From a checkpoint of a small transformer trained on Wikipedia: a variant of Muon for these matrices.
MLP neurons of a small language model. Each row is named by its layer, matrix (down: output weights) and neuron, and shows model dimensions 64-191. Each number is 500 + 25 x the weight over its row's rms, rounded and kept within 0 to 999. Numbers have three digits each. A neuron's up and down rows have the sign that makes its largest values positive.
A block is one neuron, or neurons of one layer that tend to fire together. Before each block is what it responds to, as a language model described it from the Wikipedia text at the highest values.

Description: Heading closing equals signs
L6.down706:473495524492524514511459469476509535523465522467470480471529492518515514472472512459507467476513548428537500523491521489485543489446484484526454549511504511469479511507484516455499498532507489470460497501501496541461516513482553503494485522537483519501460533496459507467490509492525471491476470473512496500494478520491490519457487484488483495484517485498586500483511508513506488518460

Description: Punctuation opening an elaboration
L6.down146:503539507520539534516523500486494483426488529507523510495454520476475497531536521490466486504499509487522482528454527543471487542488457489482498492516455486504498524507488518457464454490486521460472512480488491505499485522463533514517485492492558500436524486500423543486484517508498464468500505528487497504533541491504515544447571481497514520507511449477502563532514459513539467492502

Description: Wiki heading closers
L10.down207:535477498476529498457492510522499449517519513509508513504502477520486487503518479528506525473441502474484466487525484479468495519506488496501513466511471466490510521511501493503487523481495481484511481473526498544553488516524491538491444474472515551498458471447542504510511508513482527475436484492539487500490513489502518487507502488487467478482467500521508538508509531518490452512481
L10.down312:495519502488482489495488500506495531489499538504482479541535480479487513518496457485445487525527510457508519453493500543482541533527513476535473494490526495486523460495526474541524511481518526494540471475516508516506543504462549495465524494533537530550480519518510469532474505488494478455493477541471476530473511494548475464472524531517515505454509452559476507519475467485464552492481
L10.down530:497484506515503483467507510485506493487536544533534470512477472511478480511501498461466469451468517494538500520510452466507495477548527495475485500495485484484466486462498496524526491506491501516469482542521484488545467526468518515537487503511508529536530523494530488486493485510512500478501477510493464502522458515474484528485462496475503517531482528511549467567450485506468510509491
L10.down616:501469486505504511486491489498480532514441506498471497524474488459450478501495520477554469494493448441509526505492497523490479461512504522478485500502495511489493508527478488503523512468529477548491522515545490477485531530467530490487525507518551491507522499532455510500485440499520522519449476507487480475512483474508496470500530477481543463539540467454462522490564501558511540466482
L10.down788:492508505502500505459505553496564457458460493546492527478506501516487484479426474506512454487461495519481477480500476493476569490478500494476483438447525488495521448502500490488538492522488532504505522514540498499493495493504485500499501486530509541542488511524487532539499540507521506511500471522467481509487519504508510526493531502509504511329516500448492476518510498504514521502469
L10.down924:538561486491510467513545468539487511518547459489503456515513559525524478473472549463505569510530500533498532513498501526506477570486492494481485505523530517534499477500546493494512540431483504483555531480539511505530518505572490525499485501508495490511538515478459523485497502506486547515484491572499504543496478510526488543536464500495470493547521478487493494508510542494504528535528
L10.down986:538490493483449545510512493547520504427494485531492487484505507529463484521513528528487527532521487503458510537510514536468517476495526514495538518521517531476492529454500471466522492493503515510557452527488496551547500507516543489485470436478501513496483521464510514502485518472520506482512475489500513505497538467477493520502528496532510538474484439489524493471500508476494475553526
L10.down1003:544487516473476510490482515514510485545539468488522516527529525509450498505486495495462496512462451481517479519511495496586479463483506508491494511489515498470485499478496523545485504473516526520529459489503525506496478524503501497514540522568519499491487499508532496452507526473538542497528498481476498496477492524490548461501490499490500509479519502506481525528536483463515473508471
L10.down1029:539497473506485507553504486486499504491509493522491477487439485484439467531454520460514487457495498483514498478526525511477514524457513504479488490524532509498460520514490531525505510451547473519471462482511456487538511531495499491485498460521491462499520495498473522486447478508544490507526521530490518477529521523508491500484476518496480514493551562551539465469514506500523515513498
L10.down1067:487480490477504504519541509479484515459498571470532538521470518503487477478484480518432549526445536526531439520529504516468519505539471526458477482478517524480526494495526489510503496505478538497503543510478511506497519504509515502491563526519520468519517495540463490464505496463502473509477493518500495471489493490550521509518502508498498466534522521532510507548473498517527541478525
L10.down1076:496478552523484532464498535514539545523531519466532501491520531447494487520462477513487564507468444489507523523499518532516485483491499528512455550535525508522523440498510485482485493473472476508512518484480489512486505488505520518486511540477477528534527493525469518483475498485482498474516448587485492514503506515532534476468544501504525538493468512475470525500479496459508475530481
L10.down1152:530499543506537456550473513491459512459465500485493489435510503481499493546478485479505493512528487483474483489483503514532470479525498465537518504461523479482497478538518477501490449494523475520524501524496463527492500498542533450490516561563481494532514479493501500508456446478536525485526473502513475504511528553501525496499524493539503473525494519539503533511520514493521487507477
L10.down1385:478537462468522469486480474512553526491524538502501508500499482532504476520477524569480508499502487495469484518506495498477493475489499514426490486472501476483509540503467542545518468484483497528500504514465515445493523475491508477475519509516525478487514474483494464514534517509490528539486474508538543502498527503513499459493520499540526490484431502555522519502489509509508504492526
L10.down1435:541523477516535515513535511509486507482457515515511533468499523486488525467480487498504527479481451551489518545502546443531507534521488513483531540494479534496511514534508440474483552511516449463484490503511478531517499508503470516483493499494504540497513472500495512461552500508447506500484495536468507505512475511492532467517539523521458476502506471534521520495531483484502505483508
L10.down1513:498505544552481527481471496494480515499487447465484470483486485541477546498499519499492474491464510479479530478503503555515538495476505548494467448536481454535522464560503493535442494519512472486451472471473491463500504508503465442486543495495488471511480454485488478535505505514519516529500533514520508478488501536514513529506495468475477488554462485490524476495527521498496481474507
L10.down1661:489455471499489480488509503478497521519538434495469537491506475486487511484517475432473501522492507432512467538512527501476462515474509481497536477494483493487525511545520509529530531532531473508494531481490530494475485525511538485496512491479515508518528537529457528497551500511471484512510504472453492489525481504452528484473546531504501475502533494503513483487527513543502519509511

Description: "her" and first names
L2.down1003:538489502485493511509484471511511503498484450504522475481507522521516509497496512443522490514456490496519491528511489459517544521541481469527530504463509481536485474473497529507507554504534494517428532511486491530486497484499511520493522477438490449499513482544538478539520485515535491495492530450496521489488525546464535520494524544533514560518512508496509522488493485490512508536501
L2.down1204:461523475485501518483535498482505510486505452453468487509498470497482497490521491461473527542477479557499511502523514457541462516524504518519522488521476511529523494481519533470511476555536443454507479546476484511548548517500508530480467482482480469519502481473520483515526479502467523512507471493507484527524488524482469478496530487509507525512443497497511523475483492469452502535493
L2.down1405:479548496542502484548478485479502494527510473513503483516480491488523492518478467487472524490486473484524524509526498459540461467516512524479509455470516544495477494502514504505490516500526533493503536487543493475508486539482470495508473495488525466525518464493490526497534490499477476514449524489531477522500541510522488476495531517488511549524513465484496554499471510494493507515490
L2.down1625:524479512545500539499474525468476487509485478476481513489457459517486539496481549498479498496487469466521528510500488521505491514497530508495513483437489531511443473525441468487504468540506515468497523516470486478451505512481481483504458517498453536502540525478514536488475520490569447477476529480509491503494457565504530481520541494492481563480461470511509514492496501470494531529490

Description: Section heading closers
L2.down759:478556501535469488484454497518509496495477500493524494495533481577483495476490512472539480504494489500469506507509518527518518515521492498500533496513535479519506523486492499494518468522479524512472463508505478509484466501501494500494511488488487524490486542499511475547543496536492492501491565502525502505521540539535498529480498534502442484527530455488510484476497526543507484525526
L2.down774:462554506502491536514495530492500478506507532471501511461467507504500499493506483478547470486492470518494481503445496512506513494533452535485474525505489509479490522489501542469511469502499499533499473465508505512462484471490493479503565484521491490550504534481510505494472505481478515499467544479501505491486500523512487524477540528549471542520527493484525471490490557536460516501546
L2.down915:473530541513507466516468511547507527539478490522506512508513510537496500451470504467460505534530550514519503497502483479507496465529511475502545558491480537490522522535543501484518505498526528487428511525544495493507508508493467521524491549536490517499488479464499532440524514518487535518529467483487517503485514503463509492477529456502479484461526488458505522511542552534518508552501
L2.down1184:484538495487527494543508542492523454471520504488505471508482472482480511496525497488488539509522465531546489527522513490512508461522498493526450466502510489493510510490480499453525477483470511495509490479528498526496478538471514433534496495454528532532486512446503482479506484517490480548541486462489522487507497532478461492544551499501471496492491525507474475504498553521480507517491

Description: Fragments inside creative titles
L10.down42:500495525517460500481538466485510480459492474503505465511505489472486493477489496483470497516507510526472523485506443476503454502499476482505515502484474498477488492512503523495486524516479480554490477520529533470495512533510476447474465511502509497517488506484463465498453527466529508525517498500526453544517489500524525502502482475475484488541462492500443499485508508480473506461519
L10.down164:480492470497497459486508475510492534500463547486491506458481532494507481458518475504550528480496520516469520462448491458507516468551514492498476532498519495499485456481507501509466498514506553499501493476509493528499512463473505521508534484448453542532479513489481537475520490501501507469504492486514542514481481498490503485509476503506525452485547529529537474504515535501525480469517
L10.down240:490483549533468449506493512479491544526547498555488498484468468503485534480469448485449516521461489509510499496497521520505481485485514481521538492488504499496484499516513491496520539489522530468538474511503511499482498487509462548522538506463534469504510500562517471544464466484496497506485519462507518531487514564512525474481503511557493551491511521539506500525550499547531471510480
L10.down248:498444515476489488515487480543445477506481507491485457523564481495475478469514496510499507548496514476529494498487516459541468539530483517493497439494501461507540509506521449499494496509435495545490465500496506476545529504507473549492549507486540471523535493459502516510499461487515499505481510491548532486510474512504487457496467485487484516514496482499512433450505507494506501517449
L10.down373:505535498495478475482495463519490533459497497483440534474527483477467485454509507487532505535523491469509497499447477538487496495466543493520505504484488529485523448527487468522512470500495522486489476517501474520506454525542477510511538519493521489554480471490501469512497501506493512492489519461524554542526497454485474512460489464487452524477490508499451503526523476471513504506477
L10.down490:542490531458505523526459472513482552482520525480453448471499469494575520551504456491420514494528517496494488478484506521481470497463502460514471522520538478567511513510500523487473548492511482519498480489494506493490530537515522516510536509507509525543497516473486483493520486494535454517514496529494486506462492477466463478513456477545460516442456526525491515514507501494540523539516
L10.down507:487477478471495469517477503516473513517516498511493514485526493480487494539496476463490474481468473530521508522540493515439524490472503513508513490514489479531499547496475510516487480513538509502533474522525479519554462481530497450530492490492504518460506532497492493493513466485502512482492476507513467510508514463513487510521536465462477549532494476514527518477458480528524513431523
L10.down639:478491510497508523485455504505531523500503493473496522507493475544512435514501514488493556533545488466456542451519491494503508450472458531497535507495475521505524518499460429507487485506491470496489471483517491495506476543483498486492502482540492509475498493531471512490447507520496549506495504495544529524527508467530484497494491510494503528540492518530438495475446471443472483513528
L10.down678:511492517474554489523529537491510500497490509488450528474475459514510501507508471447557433502475507467495493459542492503481479506511504544517528488474501510478513510497493502446485527533504522489462471523488470473504481502495521462491462470542512532452541470532511528497473513494497505490506533498495475500517537519491547491471555498487501544518469495524509477491441470506515483488489
L10.down719:452522503502465482555526525490495500492554481489485467479445496468504454498491497466470519463507485515489486491484498501466464501497524534478486450503515479520462452524501522476484509493534491507529444500496515500457458498479496527513488521512450466501472509477511497520487522520517452510520570489520498516507513506485518492529512465509439534423480515548501497508507537548526515536479
L10.down988:487499481508459481493511470533516523515477474497513493491486552546471462529485467534464514491471519498508515441507516449497517497462491492491460528471478559479480499520499538494501488510532537534504476517486464477495467498511514523482529479502414534458503528456514524526504495536539496515500523484522521515553510517495525491518510494475498486549498536520538482503479485462493537523504
L10.down1088:498487520505519491468450454513462464493518476525548453536516524517518486547517505521524506532493494482503484526496488486519512498509511547479534484497499519506520502454533462509493499466481497482481517461532516515463472521504510489488503503471528510510489485464502484532493522481493493498509508504530563501530506503523538492504515529516514427506488503494494537489493494556509546522541
L10.down1607:499502517512523465482529505457479537538476490560475520499473506494499461488454519551524494490525464474506481524484511486500522499503505510482555507520535498525510494523503484532545490496529522504538446479512458458491487477549525451526480466497463516503459488543486506478491533540558483537491500470529527538494526527554498512471477526489478522497499467542510505456488442531501500514512
L10.down1608:521516493506518467450522495530501506473507447502474511495468551483470493540510513520513488513496483474497482494497481477451498527497490508514523451509480480478542553499510532518543503532505478533543551500509513530490505478489526510479507468472500532477530485471531486502495502555513503532520508491533528473534507491490534547523460481487517538538501519510514509516488512506495490486504
L10.down1646:516509518500523514466497510524453519496493490532533496490466524545487501539512541534480517513491515531463503471485478495461518505519528548500464509467491520490491505490520513492491481492491510504543497474513484505496458493500503492503484485496498514468473512478509507574440475506483515512499482507510477497499502555517471479535525518484495489427475514508518553491501489521521510514519
L10.down1717:494513531483508526514499497529515499523532512493482478495516462519490479484498538546528496489472493496498499514492491479478505535466523504499465483492506498487515510454525521513483498472476486498489451491537461480481459501466548477498532494507492465518444484516498458533524557517500497542540461546531490486507530510472475473519562515458450497497496508481530537522483485473516555493516

Description: First-name opening pieces
L10.down110:549497511503503483487483504503512485497488494495500523517489497466486495515451486482467500473542495542529524517473484473504483530481488511519466524483503462502476528512445545472513504525500477487510534589476553506478492506502516522490526473502503477469515487548459509465526528490491496496497468510519463494507536501483507532550525471503481513498489497510528492529535482479509502542494
L10.down194:514482477504542504528466519508543489486527520466491458528495473491516477482497485489505497485458518528465481546523483544510480522502519481499482497522534519509525580491483532526505532496522508477527494565476478464522514508512484514494532480537529571475524489511495475474495502471509530492526476488518498469486513501520507479483502507518478528576479517502489473542454519481459494485524
L10.down337:504506532457487493469484483476505516471513495484517498483509463482516484491490460525516533522460553512498506489462535498512512501478505499515481415497535499526492564519471509449476513528495475540551479472490505489483490506515537469472528500489518535533491499536537520522484486514468477500502449512491512486469481506466528508533534496511541535651476485496487464488484500535502500505522
L10.down409:460483561521496489535504491510485474445515453508514470486503492516495511522541507495496523496519506495499546483449470542449519510504466511534512462452512487494505495486433514512511504516484494485513460479493496497503500525485495551490495499483522544505458513511471505505526480519515490469489437490505482515451480516485481508502463486487483567475451482510526504487460471452507443477531
L10.down589:477525492446502469481500511531520492449582530515470526505484507487523530527536508508473515538505495496502497476526494515489462536534465513510513500485484457506472493504511519494473519501484532517480455499508476510466514462537490521516488469498500520487531532493494487510496475481532517547525483479514487472444505519484509531489496479502484553502509504522484509497470477466535488519490
L10.down668:480528489497483507478538483497496546502492475501521472473512512514524523480500488469551498545455525520493478517488555487504538521478478514533533519482550503514463565432518514454517521477514517475518455479527457507550503509490506508506532493518491523516480545487464512502506507535514456524522515504521497470496496474516487527470503479497492494565478467552515492528497508532521493539495
L10.down724:462488509526497526540477546476478506494451498477456470527477543491486514474494504492532504515465481519560481524511463477507522493516486482543484543484533526482481515493503503520489528475497486485507508535473558480424527541512542536509541460531488516497539544477470473496516497536533491479503492500504525496500516490507479503463488529466487513537491513499547532558478474499549497553476
L10.down1234:486494509495518492511531525510499504485485439483503482501514534491526536513512543524504505504502560443520492496531482458474478465508470471490474499466462522475545525470548524490492536526507482486501510526491509525506493476491509496507490518529505489519493516519471489510474505495481462512509446495460580486498521502468527477560515492533489510481527527550487516498492521504525524537515
L10.down1279:503483443488506475477478504482525470486526510481471507509484476496518510498497490544551543522483499538522504508509503518487504508529488498519521488469533552481524545489515499494514509520529469479538491488492501512510458524493492458523575531470489495494462467495499494509492499504518475555553475487524463495476482489511534504511502463539482524532465482535476493465484459476473498490468
L10.down1301:510450505487487470511526498475532492494493522492436480527534529478492500534481494540467542496545449522499531488483552530501527573521491494472482534468521489501460473487503461449501541501538469559489513495515468484504503534491461491504524509492502494477508472496498492471465531516528501534464464527569537512508495494517483486514511508486490482560463482511492471522525497507506508497508
L10.down1353:481499500527476558478489483495530480463494510463512473464477468471438510525501443517522462521517508460505495479488474540482489493519506518515501493473509508466480501535530545480520521531533459509495487509494511434508501517496554496496513504508491529539513489499464519480497507528507490563481504496521473519485553536473494504530482486493478480488476461531477461504483475492463432517471
L10.down1454:519539465466493530521509556495488534476472494480495479463519437469528471478536531515533476473537474509485503512470508482522527505470480477468482507536475493483490494511474482519458490521480496463488531516467508470495545478515544495484491479477476488545487503525528496513462492463562474480496442472464522501464495494507490470498446436467505471587509501534483519543488506466487513484470
L10.down1508:497515492509483485549433510464480517510511508473465465474501504471479474498489508534498470508471486509505529512486506470515483512527510544509554474491524503468520497460525549514529479490498504499480480484553484490494536486507481532488515498524491547488577499482491543487480489499520516467533491543472480470511513534467499508487472566517497510494523502499466502498510502544482527499534
L10.down1685:494492447531541478486478520511503505478500511501499533536513508522511523527508442498548538518497502493495529488512500518480536505512522542474496525520530511494463486450503473493542472484533505495498495537509495476508478455497531540497482507470475536481493492510528524477502513511513484496498527500531502526466505505464561532496462499542539516513475506552483460483477483528461528510506
L10.down1705:503471514495509513484491515538515523474481506487485523489475471501558522534549486500577506519475525506507512476501463495456506495504552491494473440512542527489473491539498468507479485501463506546499516476518500474516505483440521541490499503515501551445491494488495530495485500565515481479510504521481582491499505477493518456482468484490466493527556490510490498516501510486482481484496
L10.down1720:499523500507488465519497474511498494503479476465494464454514511500494479453491509475515495505502509470507518521504514488488546541521485502495523516515504521539502506523500529508481516518503527475497503514557502428499494486503492498469525489511524492520549504498478503479541492481475526518503560552545500468482506515515559497448488540530518512485498507479530544493508497515496548494465

Description: Capitalized name-start fragments
L2.down161:528511501487538538466525499498462498458511478486510488505470538536487472506517471516555512493469471517523477510528529468460539511479534515508520478450499484492504519546500561500462486506516515502528504509504464488493487500502444525477474497508503533509527473489484520482508494488515483531487464425471525521463499521485458506534537470497471530465488538497464516543486510503477527482490
L2.down450:507472502514504466522565479488452516501480532531446469516520550497492523478509517519467475527499523528449500530472529485485491545468508499473538476552445517521511475547474501452494507513486481493510456535484514494522543483495498489521472504499508518496481510507490517495462519518521471503494519439483507476486570507489515467498501507513490531507497491495499499506522457525495509509498
L2.down617:512496491471528491507505476552454502478477521537542459525484502481489517539489529457547540505479516471479512537489490456498504517504546449531522552488545501504547520511470545481468544438512553504479470480538492510507496447482514471485504507518489523522511492495498488508502482553547457513458491481486478520488522548497482500529502487521481508511508523501477530522531491499542519510521
L2.down824:521471497508483534500500504490493492508525487494493487504535461501462484524487464486475496521520489500467509503525490491537515466487500481468556511480458525510483485560503436515512497513547534476524483518516531467534536472513498480552534472537512502437463441518523500452499465491503499492548501513478563489497495489474501498495509544487453557495528520515498498510525556486460522522513

Description: Clause-break punctuation
L2.down15:522435504570519528508459470531475488419508477493499515500516524532509478487495493483549489507459491526524534492510515496493468516495447461477475484532485511521500449497536482492484469489518544500498504459485517477495473549473530491493516507530510550490501514467475499530493510483544479489483496514504523523521521510498522443469544525484487519473561522478510520542463513494492507480508
L2.down562:487537504457514514488506491462566496475516509488489494528498511509493496507461495517469492488490507532473474506495493481502506445489519501503504499511481511539469487480480552481479530473485494497516477461493498476506481537487492480514491513498497511513492505506509511547540482504519486515539535549489489513527474464503497473491533481493479513560526489526527493501487473502459513446522
L2.down1351:553493476537520503560515502494533486421517497506495506505519524518500474498486491495491476475485485530505524477494520511513507557504497456522488506505504503502478481497543494495507522483554501473491495499490518490497469525456520491502495477463470521474501534465503477482493514494495482475455567473470481511512486507494538457504485491478498499455498496499540526492496509462482483472450
L2.down1511:517477500508492497518501463463475527506480495462511518499496504489521496484526492495544489536499503470489494480489475510448466530499445479493496520556502538481502486485453454519493561517478481522513524478508510508515444531465520499523495486493502490529498490495493482502459529530485489515536494442526501511496501528535530493455504532467503497424475501475487508523454517490493487515488

Description: Inside creative work titles
L6.down1028:526500470481503512497495457548516485490531494486511478527495549514501497530498482523565510497508494497496490448520526461495525513492475535468481496461508514492500514461485526512473479469543495514547479502525502490510494545511508509469468513501491591486500464489498513522499502580548498508558500505521463499506496491504493444534493486477520529475481550468555496467526470543483501526497